config.yaml
n_layer: 11
d_model: 640
n_head: 5
n_kv_head: 1
head_dim: 128
d_mlp: 2112
vocab_size: 38835
activation: "swiglu"
norm: "rmsnorm"
norm_place: "pre"
norm_eps: 1e-05
positions: "rope"
rope_base: 10000.0
rope_fraction: 1.0
qk_norm: true
attn_scale: 0.0884
bias: "none"
tie_embeddings: false
parallel_block: false
init: "normal"
init_std_qkv: 0.0269
init_std_o: 0.0
init_std_up: 0.0269
init_std_down: 0.0
optimizer: "adamw"
lr: 0.00109
beta1: 0.9
beta2: 0.99
weight_decay: 0.24
lr_head: 0.00833
warmup_steps: 297
schedule: "wsd"
decay_fraction: 0.711
decay_shape: "linear"
final_lr_fraction: 0.0
batch_tokens: [131072, 262144, 524288, 1048576]
seq_len: 768
doc_mask: true
train_tokens: 1314000000
steps: 3034
dataset: "wikipedia_en"
MLP neurons of a small language model. Each row is named by its layer, matrix (down: output weights) and neuron, and shows model dimensions 538-633. Each number is 200 + 20 x the weight over its row's rms, rounded and kept within 0 to 999. A neuron's up and down rows have the sign that makes its largest values positive.
A block is one neuron, or neurons of one layer that tend to fire together. After each block is what it responds to, as a language model described it from the Wikipedia text at the highest values.

L4.down108,225,177,207,226,199,224,198,233,198,182,192,194,221,193,231,183,179,188,198,169,202,173,160,210,174,204,172,180,229,206,200,204,187,202,196,212,184,223,204,173,205,163,188,258,215,190,222,213,177,228,187,223,236,225,181,214,170,185,195,218,192,226,145,184,206,193,178,168,223,191,186,195,214,218,192,172,186,219,227,197,247,180,217,200,216,205,205,222,194,155,178,205,225,208,206,219
L4.down1438,183,210,200,183,195,208,225,211,153,196,216,179,215,229,185,209,192,207,172,209,157,186,183,198,239,221,194,180,195,160,234,207,179,164,207,210,177,206,219,206,200,193,203,200,222,208,188,206,163,198,151,200,211,174,211,194,156,216,208,231,211,212,192,252,222,208,235,212,213,220,185,209,203,203,227,216,189,188,222,209,175,206,190,197,212,169,182,191,186,213,177,204,159,222,167,207
L4.down1556,214,189,219,190,220,203,184,212,189,183,220,163,189,193,185,190,187,188,185,188,171,176,186,214,208,172,213,186,207,204,215,225,185,217,186,196,185,203,246,211,211,192,183,202,201,206,216,152,168,200,195,171,188,196,225,183,170,189,209,222,185,199,214,160,190,215,183,210,198,198,186,229,188,180,250,155,195,164,242,200,183,191,220,149,186,167,214,218,219,213,203,192,158,179,211,237
L4.down2065,209,189,211,196,193,183,215,197,200,209,186,169,222,198,193,206,177,198,211,226,195,205,177,208,241,200,242,202,203,218,206,182,184,193,175,200,186,207,216,199,212,196,201,230,178,210,195,241,182,159,195,214,171,180,213,188,165,205,166,221,246,215,177,182,209,183,192,181,212,218,202,182,179,220,177,233,168,169,211,212,205,202,182,201,192,187,188,190,200,225,212,200,193,214,158,218
Description: Digits inside years. Third or fourth digit of four-digit years (e.g. 20'2'1, 201'9', 196'9') in dates, career lists, tables and release details.

L3.down715,217,208,196,202,211,192,192,198,180,213,226,194,210,182,190,215,189,223,202,244,214,200,204,217,239,219,165,236,207,164,183,204,196,211,205,229,198,243,212,214,209,201,184,232,185,220,209,208,194,193,201,197,193,209,206,210,211,228,211,205,207,205,186,204,210,208,194,223,215,178,179,168,206,218,189,201,213,188,193,191,192,220,219,169,201,153,204,199,164,179,201,201,193,202,216,188
L3.down792,180,209,182,213,192,159,183,193,191,192,172,218,195,126,222,180,208,186,181,200,177,193,194,219,187,218,229,180,181,217,202,196,211,185,238,186,189,201,229,248,205,195,199,165,220,191,183,234,199,214,194,171,188,200,196,178,169,159,180,183,175,197,234,175,215,194,176,203,210,204,217,225,184,219,178,215,172,218,227,183,206,213,201,192,209,202,170,192,231,200,191,201,229,222,177,200
L3.down835,198,192,163,215,183,198,178,204,188,224,200,174,188,203,198,204,188,197,200,180,168,196,191,195,207,210,174,220,223,191,193,182,232,217,179,197,225,169,215,221,184,171,197,217,222,189,192,219,195,189,243,201,220,200,176,218,207,217,195,203,191,190,209,184,199,173,211,194,181,199,211,197,212,177,224,188,209,197,199,188,203,241,180,180,192,171,240,216,199,167,220,235,199,211,195,200
L3.down1390,201,211,186,186,206,191,203,213,169,189,219,224,174,212,214,191,196,219,194,227,221,209,214,203,249,231,172,201,194,221,198,163,202,217,216,201,184,193,177,198,229,242,218,158,194,246,216,181,221,204,220,208,204,194,221,207,210,188,220,184,172,187,177,183,210,186,180,227,212,197,198,180,224,255,212,160,220,189,171,218,203,219,188,175,199,175,218,173,223,214,177,191,187,204,182,237
L3.down1448,179,205,186,182,191,171,209,178,183,211,168,213,197,165,206,207,206,199,177,192,180,235,181,218,153,188,189,165,228,247,169,180,216,207,232,203,179,188,217,194,175,205,215,195,170,239,209,177,200,234,205,207,189,209,215,187,167,178,200,182,197,179,195,184,175,186,190,232,179,187,210,242,206,193,190,174,203,188,192,203,214,240,204,162,213,181,244,200,173,186,225,196,195,221,168,190
L3.down1524,196,197,210,213,239,166,193,220,212,208,190,218,207,207,203,190,199,186,193,181,202,213,177,225,231,196,197,182,188,195,219,206,190,198,230,204,150,185,209,201,178,205,252,171,179,211,224,205,142,220,211,226,226,210,224,179,200,208,196,190,209,197,193,195,215,222,211,183,204,188,177,153,191,236,196,195,231,193,213,201,196,185,205,213,197,191,200,203,180,224,168,185,200,173,209,220
L3.down1556,176,188,192,189,202,184,209,191,189,193,206,200,183,207,195,220,205,238,198,182,185,216,218,159,199,218,197,175,193,213,211,194,199,165,290,202,183,213,183,222,205,190,219,194,163,202,180,230,204,201,192,145,185,152,182,201,180,196,200,189,149,210,192,184,213,190,198,181,199,202,202,202,210,234,206,212,217,206,225,201,224,198,218,197,191,198,172,204,141,206,202,209,207,198,197,243
L3.down1660,180,223,196,212,154,188,216,204,191,214,221,244,227,227,229,155,172,214,196,180,204,235,162,168,231,208,230,196,218,142,205,189,188,192,217,223,216,194,216,213,239,223,170,166,235,232,204,183,190,246,203,189,210,216,234,174,241,222,188,218,224,199,191,188,195,199,198,181,208,231,203,226,191,222,155,195,172,183,218,215,195,227,222,206,199,229,194,174,159,191,216,181,211,175,165,202
Description: Mid-word pieces and table cells. Non-initial word pieces inside names and foreign or technical words (Z-ver-ev, d-op-amine, Bal-ear-ic), plus cell entries in Wikipedia tables (details, PCT, Purple).

L6.down1118,186,208,206,228,201,228,232,200,221,175,165,186,188,233,188,179,192,233,211,235,217,209,195,215,179,195,219,207,233,179,191,237,196,191,192,226,181,206,196,213,197,219,202,191,179,199,197,197,199,183,201,198,205,207,173,194,212,247,197,243,187,237,186,231,198,242,172,202,194,193,226,164,199,210,203,226,172,186,185,220,172,235,228,203,176,217,231,237,177,203,201,193,196,204,212,187
L6.down1852,204,207,234,196,208,177,192,187,197,207,208,213,237,175,189,213,196,166,191,171,197,247,171,223,205,234,208,206,202,207,222,208,195,220,224,223,227,240,215,197,177,187,231,200,253,207,189,197,198,213,217,221,208,190,176,210,244,182,213,174,222,176,220,207,181,173,194,188,164,162,216,185,180,248,201,176,173,184,227,182,209,180,166,218,208,201,174,214,190,207,188,193,201,242,242,211
Description: Mid-number digits. Trailing digits inside multi-digit numbers, especially the second digit of coordinate minutes and seconds, e.g. 56′5-7″, and table values, e.g. 6-4.2; also inner pieces of split words like cor-ro-borate.

L6.down1207,184,169,229,190,162,183,210,188,190,206,228,198,197,229,196,179,180,193,158,173,212,257,188,192,177,167,226,226,191,182,182,181,175,219,226,224,188,191,170,224,206,205,168,193,230,186,211,223,198,225,206,187,204,138,197,217,227,223,199,147,187,163,181,190,221,224,206,198,224,196,198,204,215,171,184,205,217,212,223,168,179,211,195,207,159,235,210,184,192,187,218,213,196,223,223,191
L6.down1387,217,223,225,190,186,160,228,207,191,261,189,212,214,224,230,209,197,217,203,183,258,212,211,217,183,172,234,172,225,224,252,210,144,200,230,215,209,201,211,206,206,261,193,236,177,220,190,212,214,203,186,174,186,196,185,194,196,192,210,206,195,200,218,187,199,218,200,224,261,192,155,211,216,189,163,196,203,209,165,165,196,253,189,182,190,190,185,167,204,209,195,194,199,194,173,204
Description: Second-number final digits. Final digit of the second number in a dash range, mostly season years in stats tables (2006–07, 2014–15), also game scores (113–132).

L3.down230,200,188,200,192,210,228,194,159,176,202,202,194,232,233,185,177,207,180,215,188,210,182,214,197,229,223,182,200,213,190,180,206,225,207,198,232,210,184,232,219,232,206,198,253,164,220,199,196,214,209,170,242,198,179,196,188,171,225,198,205,190,212,192,243,194,207,204,178,191,210,181,205,161,202,236,221,188,184,178,188,191,139,218,198,213,184,179,186,176,213,233,220,178,209,200,213
L3.down306,200,203,182,228,200,223,225,226,229,169,215,194,200,205,216,166,211,207,190,210,186,236,202,193,198,177,202,203,194,196,243,206,171,203,213,204,195,198,216,198,221,200,187,246,193,215,185,192,166,204,195,185,224,219,207,184,181,204,200,178,232,170,173,191,208,222,182,222,252,183,207,189,191,207,176,147,176,230,157,202,197,216,207,195,220,193,202,211,197,209,185,212,194,216,197,191
L3.down357,192,192,209,224,230,224,197,200,186,179,192,188,197,201,216,203,193,216,197,220,174,202,188,203,183,207,180,208,215,176,184,249,166,181,206,227,221,214,195,220,202,207,186,206,188,222,214,206,194,193,175,211,190,174,161,201,211,209,202,210,198,196,179,246,222,183,208,217,203,210,215,228,181,209,198,228,210,161,191,236,217,207,187,215,168,196,198,213,218,232,207,200,242,181,197,204
L3.down730,209,208,207,201,194,172,191,207,246,148,196,193,194,161,178,208,218,235,183,220,191,168,217,196,212,166,193,208,191,172,199,194,190,191,189,229,177,214,185,193,215,212,224,177,198,174,204,194,173,212,208,195,203,203,209,205,167,211,183,172,204,201,224,190,199,213,217,181,191,197,191,246,213,196,193,196,189,199,173,214,220,206,187,203,206,194,174,213,160,174,215,243,228,209,201,193
L3.down790,174,198,204,240,138,205,217,215,180,201,199,209,236,183,190,209,222,202,166,174,179,197,214,181,168,215,181,171,216,219,182,206,163,230,145,191,186,195,214,196,186,172,177,202,205,194,189,213,192,210,202,241,211,192,204,228,169,234,196,194,217,245,199,242,207,204,196,205,205,201,228,213,204,192,209,208,181,208,229,218,221,203,208,185,163,206,194,227,189,187,195,191,156,200,200,200
L3.down1080,193,188,198,190,190,218,190,224,205,169,211,183,219,183,207,222,223,196,162,188,192,228,203,182,164,205,212,194,209,186,139,209,167,204,194,209,233,185,229,204,178,187,238,204,201,216,193,186,218,223,219,215,184,209,177,188,155,178,217,193,203,229,210,198,186,243,225,195,194,208,205,222,192,183,204,212,234,206,206,214,214,210,194,206,170,233,228,223,190,240,214,192,200,198,191,191
L3.down1130,217,221,173,190,208,195,232,181,191,206,205,219,208,225,193,191,206,224,199,212,206,217,185,237,197,238,210,234,161,183,205,179,182,189,226,205,193,163,208,208,171,231,200,199,229,189,239,194,190,176,196,168,190,210,172,199,155,171,227,216,214,172,238,197,187,176,199,220,197,206,192,175,202,184,194,171,210,212,189,177,211,166,154,236,205,183,207,183,206,183,173,185,204,174,170,203
L3.down1135,184,146,190,211,187,179,204,181,211,175,221,211,195,178,202,168,190,191,190,195,191,217,200,207,244,193,200,183,187,217,182,191,210,210,189,226,207,195,238,194,176,201,206,170,213,196,213,212,212,194,212,198,191,194,197,239,192,222,186,174,187,233,214,233,220,181,223,201,217,200,236,157,177,207,198,176,232,217,175,226,217,182,186,197,215,197,211,199,176,181,201,175,228,221,185,201
Description: Awards, titles and elections. Nouns that end phrases about competitive outcomes in sports, awards and politics, such as title, "of the Year", general election, medal, games; weaker on scattered word pieces.

L4.down333,222,212,183,218,247,187,175,183,212,197,246,176,189,194,204,152,201,189,221,217,191,226,163,190,202,201,196,193,194,184,203,206,188,185,175,180,173,212,214,181,215,189,214,213,205,195,220,224,168,190,233,202,201,191,183,221,233,184,189,222,179,223,183,160,199,236,211,181,208,200,183,199,205,230,199,184,183,181,188,159,205,221,193,191,204,221,218,191,172,163,200,207,220,193,188,199
L4.down1101,200,207,227,195,255,209,214,189,185,215,253,215,187,179,205,222,208,198,189,175,237,223,203,194,180,207,206,197,226,244,225,220,229,205,223,179,228,151,202,202,194,207,253,221,194,207,180,244,168,242,198,189,202,190,183,170,184,197,164,205,189,223,210,208,203,221,237,194,199,186,198,215,201,198,204,185,210,186,205,199,218,184,191,172,226,199,177,198,191,215,158,179,214,196,216,198
L4.down1466,211,202,217,191,180,217,222,184,191,218,196,206,213,209,190,187,200,198,188,157,178,211,209,197,213,230,187,195,188,150,209,186,215,155,217,204,195,203,196,179,160,186,209,200,218,203,201,216,203,195,205,218,192,172,204,193,195,242,223,205,199,183,178,260,190,198,181,191,184,203,225,195,198,164,192,191,205,217,224,181,198,211,159,210,227,205,214,209,201,179,210,159,212,205,223,230
L4.down1527,187,239,185,194,234,194,194,197,195,203,200,183,191,193,201,196,210,216,194,241,209,216,211,198,202,209,192,189,212,168,147,187,224,172,193,179,193,144,225,196,174,197,205,179,188,186,205,202,185,215,207,180,206,206,204,194,202,211,208,169,197,213,201,196,185,127,185,188,209,205,198,190,202,202,205,228,172,223,187,185,186,230,223,186,186,179,236,201,218,164,216,245,191,191,199,157
Description: Foreign-name word fragments. Middle or starting pieces of non-English, mostly Polish and Central European, surnames and place names in lists and tables, e.g. Wałbrzy-ch, Wil-kos, Bart-ó-k; also scattered digits and symbols inside measurements and scores.

L6.down484,214,206,178,178,168,150,161,259,180,192,220,204,211,163,176,169,144,216,207,167,163,191,228,220,195,171,193,164,194,220,212,183,178,208,200,152,199,223,199,208,216,237,229,188,195,190,147,249,193,208,221,182,210,202,189,179,211,203,194,189,219,216,180,191,184,207,207,199,182,227,190,185,188,231,197,194,218,192,188,197,217,223,210,198,213,208,197,174,215,196,187,211,208,176,178,201
L6.down1587,187,200,193,182,176,189,207,208,208,166,177,168,198,196,197,262,189,220,172,205,215,223,193,211,206,206,199,199,191,194,189,200,201,186,201,181,206,184,201,218,213,206,216,190,210,198,208,185,208,187,213,221,220,203,192,217,218,212,166,176,214,181,191,190,188,241,213,181,217,210,209,192,187,190,196,181,200,199,180,185,211,139,203,170,260,192,245,177,200,191,199,181,217,194,246,229
Description: Mid-word name fragments. Short middle pieces of rare or foreign proper names and words, like od in Zodiac, id in Weidling, eck in Steck; also scattered function words and line breaks.

L3.down308,190,210,259,200,195,219,218,224,232,214,209,202,206,215,193,216,228,204,175,207,219,175,197,237,190,197,155,181,174,168,219,214,182,227,190,204,204,174,203,192,228,189,209,212,201,180,165,221,238,191,221,210,201,203,229,199,189,216,217,223,171,147,180,187,193,225,184,204,214,200,178,168,171,201,189,191,184,216,231,231,238,194,229,188,191,201,228,184,188,199,207,197,197,223,175,148
L3.down424,198,174,205,182,216,208,213,212,215,228,195,198,208,242,188,214,192,165,191,193,197,185,214,203,207,195,232,193,202,182,204,189,221,201,188,226,213,154,195,167,197,184,195,180,183,176,194,212,188,191,190,233,215,182,206,202,212,154,227,193,205,213,199,180,202,221,180,214,191,201,159,225,196,210,198,192,186,211,238,190,216,200,210,173,199,194,191,217,194,200,238,198,232,205,226,189
L3.down638,194,193,206,181,183,227,205,169,221,228,194,189,165,218,186,197,211,245,171,213,254,186,198,208,181,193,198,203,191,175,212,210,172,162,176,161,160,228,206,242,210,214,190,201,174,209,166,223,269,184,204,198,205,202,175,187,196,219,183,185,204,144,188,206,211,173,215,178,223,228,203,182,205,254,194,184,216,201,223,202,216,176,205,168,188,209,203,196,185,213,210,165,201,215,206,218
L3.down663,193,212,229,176,217,209,198,201,167,198,141,200,220,228,225,205,222,219,213,203,185,156,204,207,212,217,221,184,199,232,202,193,194,199,197,229,186,223,168,233,215,230,185,194,227,181,201,182,178,206,198,203,183,243,234,227,210,185,175,217,211,145,202,221,194,194,230,221,212,165,174,200,191,179,213,226,212,229,156,226,191,186,202,199,197,204,197,192,207,208,188,176,167,237,233,196
L3.down857,204,192,196,180,192,213,204,176,183,233,210,213,231,184,214,207,193,184,189,223,214,210,177,164,185,151,218,224,178,199,232,191,233,211,196,216,199,225,183,203,184,208,184,244,188,166,184,203,187,198,216,220,207,215,185,205,173,202,198,175,210,179,183,203,196,193,188,230,224,219,198,177,208,182,235,187,211,195,211,201,188,163,255,201,242,201,210,199,175,206,216,200,210,201,193,190
L3.down967,202,205,211,220,182,191,212,193,192,163,202,194,196,193,216,201,192,191,160,176,226,227,186,219,190,203,179,207,193,177,220,191,143,201,213,157,192,166,199,193,203,238,201,215,171,174,230,214,208,189,200,248,177,204,233,212,199,234,215,213,219,229,209,227,169,233,222,214,197,194,177,175,210,176,168,181,198,206,196,186,179,194,172,222,185,191,228,210,213,212,191,172,236,182,234,196
L3.down1143,208,214,200,174,206,183,194,202,219,202,166,193,199,196,239,193,202,202,192,267,200,200,184,190,229,226,226,228,244,172,174,192,181,203,218,159,199,143,177,229,195,229,187,184,195,207,213,174,228,218,199,215,216,200,178,172,201,239,172,219,166,208,249,188,207,188,206,188,236,213,229,213,225,223,214,190,197,211,205,210,218,216,184,171,183,203,171,190,213,195,189,192,186,195,168,198
L3.down1523,213,186,187,212,247,150,193,183,192,195,209,181,218,191,227,197,205,201,189,228,205,211,221,174,201,209,218,207,217,173,183,188,194,250,182,218,209,180,209,208,223,232,208,186,188,226,206,213,207,214,223,184,180,216,210,181,179,189,179,174,216,234,223,203,196,207,215,222,222,207,169,207,226,159,200,181,234,170,202,220,208,200,206,224,207,195,196,237,210,183,192,186,199,184,208,186
Description: Mid-number digits in tables. Digits, mostly 9 or 8, inside multi-digit numbers in tables: coordinates (26°09′39″), decimals (.580, 57.95), scores' en-dash (34–24); occasionally mid-name word pieces.

L3.down524,160,202,170,213,232,205,201,223,177,209,196,196,195,257,194,211,184,220,210,189,195,210,188,172,218,190,211,207,186,185,242,169,220,197,248,194,202,204,197,216,212,233,207,178,196,238,219,208,224,195,202,197,221,182,160,203,195,192,226,188,167,190,218,194,235,220,205,208,178,184,180,209,209,206,184,247,213,222,209,195,215,196,220,211,205,217,195,166,222,209,196,196,215,190,202,209
L3.down541,182,213,211,215,176,192,211,234,158,204,222,222,223,186,192,181,223,215,204,161,191,194,255,212,199,200,189,224,224,231,227,167,186,172,169,195,183,187,213,174,225,197,203,190,209,195,203,213,173,218,218,225,212,177,191,212,188,227,168,202,200,190,190,207,169,198,230,201,219,226,184,194,199,213,184,164,193,236,239,159,201,210,205,209,210,227,226,215,219,194,161,197,237,191,163,218
L3.down737,225,188,219,206,189,206,185,202,214,219,190,201,195,151,177,207,166,190,165,228,192,164,212,189,189,163,206,194,205,192,194,181,203,176,185,205,175,187,169,198,202,213,177,194,176,200,229,135,192,232,216,181,210,183,185,194,171,208,198,199,193,252,204,211,193,192,195,210,205,223,181,212,212,186,226,174,226,210,193,204,238,191,201,210,213,212,225,207,213,218,173,222,221,215,193,235
L3.down740,173,189,215,210,165,190,217,174,210,207,182,199,220,166,160,170,223,193,154,191,198,170,210,195,196,184,183,207,180,184,206,181,174,204,185,220,200,170,199,195,228,190,195,191,166,161,167,205,171,179,215,207,223,203,212,228,196,195,242,221,195,199,197,196,216,217,192,165,210,209,189,213,192,208,223,205,202,197,211,222,213,162,201,176,191,176,243,180,182,174,166,181,216,202,181,198
L3.down1368,228,205,204,221,215,194,195,212,218,194,243,178,199,179,208,191,215,176,203,236,198,192,203,197,180,221,227,227,193,178,213,189,208,209,179,218,192,186,207,208,200,221,189,212,196,239,204,211,204,178,166,161,218,188,211,234,229,202,190,213,192,179,212,164,178,191,198,220,195,212,215,210,207,173,204,216,178,196,204,188,159,192,163,198,224,210,203,178,196,209,199,211,194,161,202,189
L3.down1384,201,195,194,209,187,183,167,159,235,206,196,221,223,196,193,205,199,226,203,211,173,192,200,194,167,189,228,183,174,191,189,222,176,194,195,235,226,188,194,215,200,200,183,213,224,203,212,191,168,203,202,164,202,198,190,184,239,186,216,201,188,211,199,207,190,176,183,209,190,201,206,180,218,167,244,207,200,190,206,179,206,177,213,202,180,195,231,187,219,188,183,218,156,203,208,187
L3.down2040,221,197,185,174,216,188,193,243,245,218,209,216,212,257,213,222,175,196,228,189,210,230,193,184,180,198,208,183,195,197,173,245,196,210,208,237,225,192,247,174,211,212,217,205,233,220,186,195,204,168,151,199,177,232,207,216,197,179,206,188,230,194,171,202,195,197,231,186,209,198,210,218,216,215,160,213,217,211,172,199,215,192,228,200,221,208,182,209,179,190,204,172,194,230,212,215
L3.down2080,190,205,214,177,185,179,203,212,212,202,213,197,199,223,226,193,210,184,156,188,184,231,201,219,188,213,188,215,210,177,168,180,170,179,209,207,235,148,192,228,198,222,200,221,211,174,229,229,200,229,219,147,186,194,214,201,195,192,201,182,197,210,174,208,202,169,178,198,236,196,177,217,246,193,167,192,204,170,223,184,194,201,212,187,216,206,171,191,197,184,208,197,206,206,203,205
Description: Year final digits in lists. Last digit of four-digit years in career tables, season ranges and dates, e.g. 2016–17, 2024–, Population (2026); weakly, name-ending word pieces in tables.

L4.down800,230,216,203,220,224,213,209,194,163,222,175,174,199,196,175,172,177,224,205,184,187,186,188,242,210,207,159,199,209,205,172,233,205,191,170,203,221,178,208,193,241,209,233,196,201,170,204,238,192,192,197,230,187,213,206,196,246,238,212,207,219,200,192,167,199,204,180,176,196,204,189,212,189,222,187,201,178,185,211,201,235,195,210,221,187,181,202,241,182,188,221,187,203,201,196,178
L4.down1528,216,211,206,158,194,209,175,210,178,219,206,199,216,206,137,207,227,166,187,227,193,203,178,202,162,191,203,229,197,204,155,174,174,205,192,227,201,195,177,235,183,222,231,186,172,211,194,193,230,215,198,198,205,197,173,206,209,189,190,184,149,197,248,229,182,213,204,190,201,166,179,211,174,189,217,184,165,226,185,236,191,214,187,178,181,222,177,194,174,225,217,182,210,232,176,181
L4.down1617,177,209,193,199,195,235,229,214,187,205,193,172,191,207,233,219,176,152,175,174,219,200,203,221,222,192,178,185,191,197,202,219,221,237,180,198,233,211,201,220,212,215,217,223,184,158,217,228,217,202,177,193,192,210,215,168,211,185,203,178,195,214,220,203,200,201,211,199,181,205,190,187,204,169,234,212,224,173,228,232,199,189,220,215,218,196,204,198,217,253,191,199,216,190,212,214
L4.down2030,163,205,198,223,200,192,181,206,223,186,222,183,196,199,183,217,225,186,168,230,180,151,166,199,190,180,217,215,182,186,197,211,220,186,205,238,190,200,169,211,207,205,229,162,205,225,221,204,215,203,240,179,236,223,228,201,196,202,165,172,202,211,210,256,194,180,162,164,213,186,185,170,196,180,175,196,247,226,180,192,194,212,183,214,198,179,182,202,207,224,198,194,184,211,200,219
Description: High digits in numbers. Digit tokens 9 and 8 (sometimes 7 or 6) inside multi-digit numbers, mostly in table cells of times, scores and stats, e.g. 50.59, +13:09, 109–103.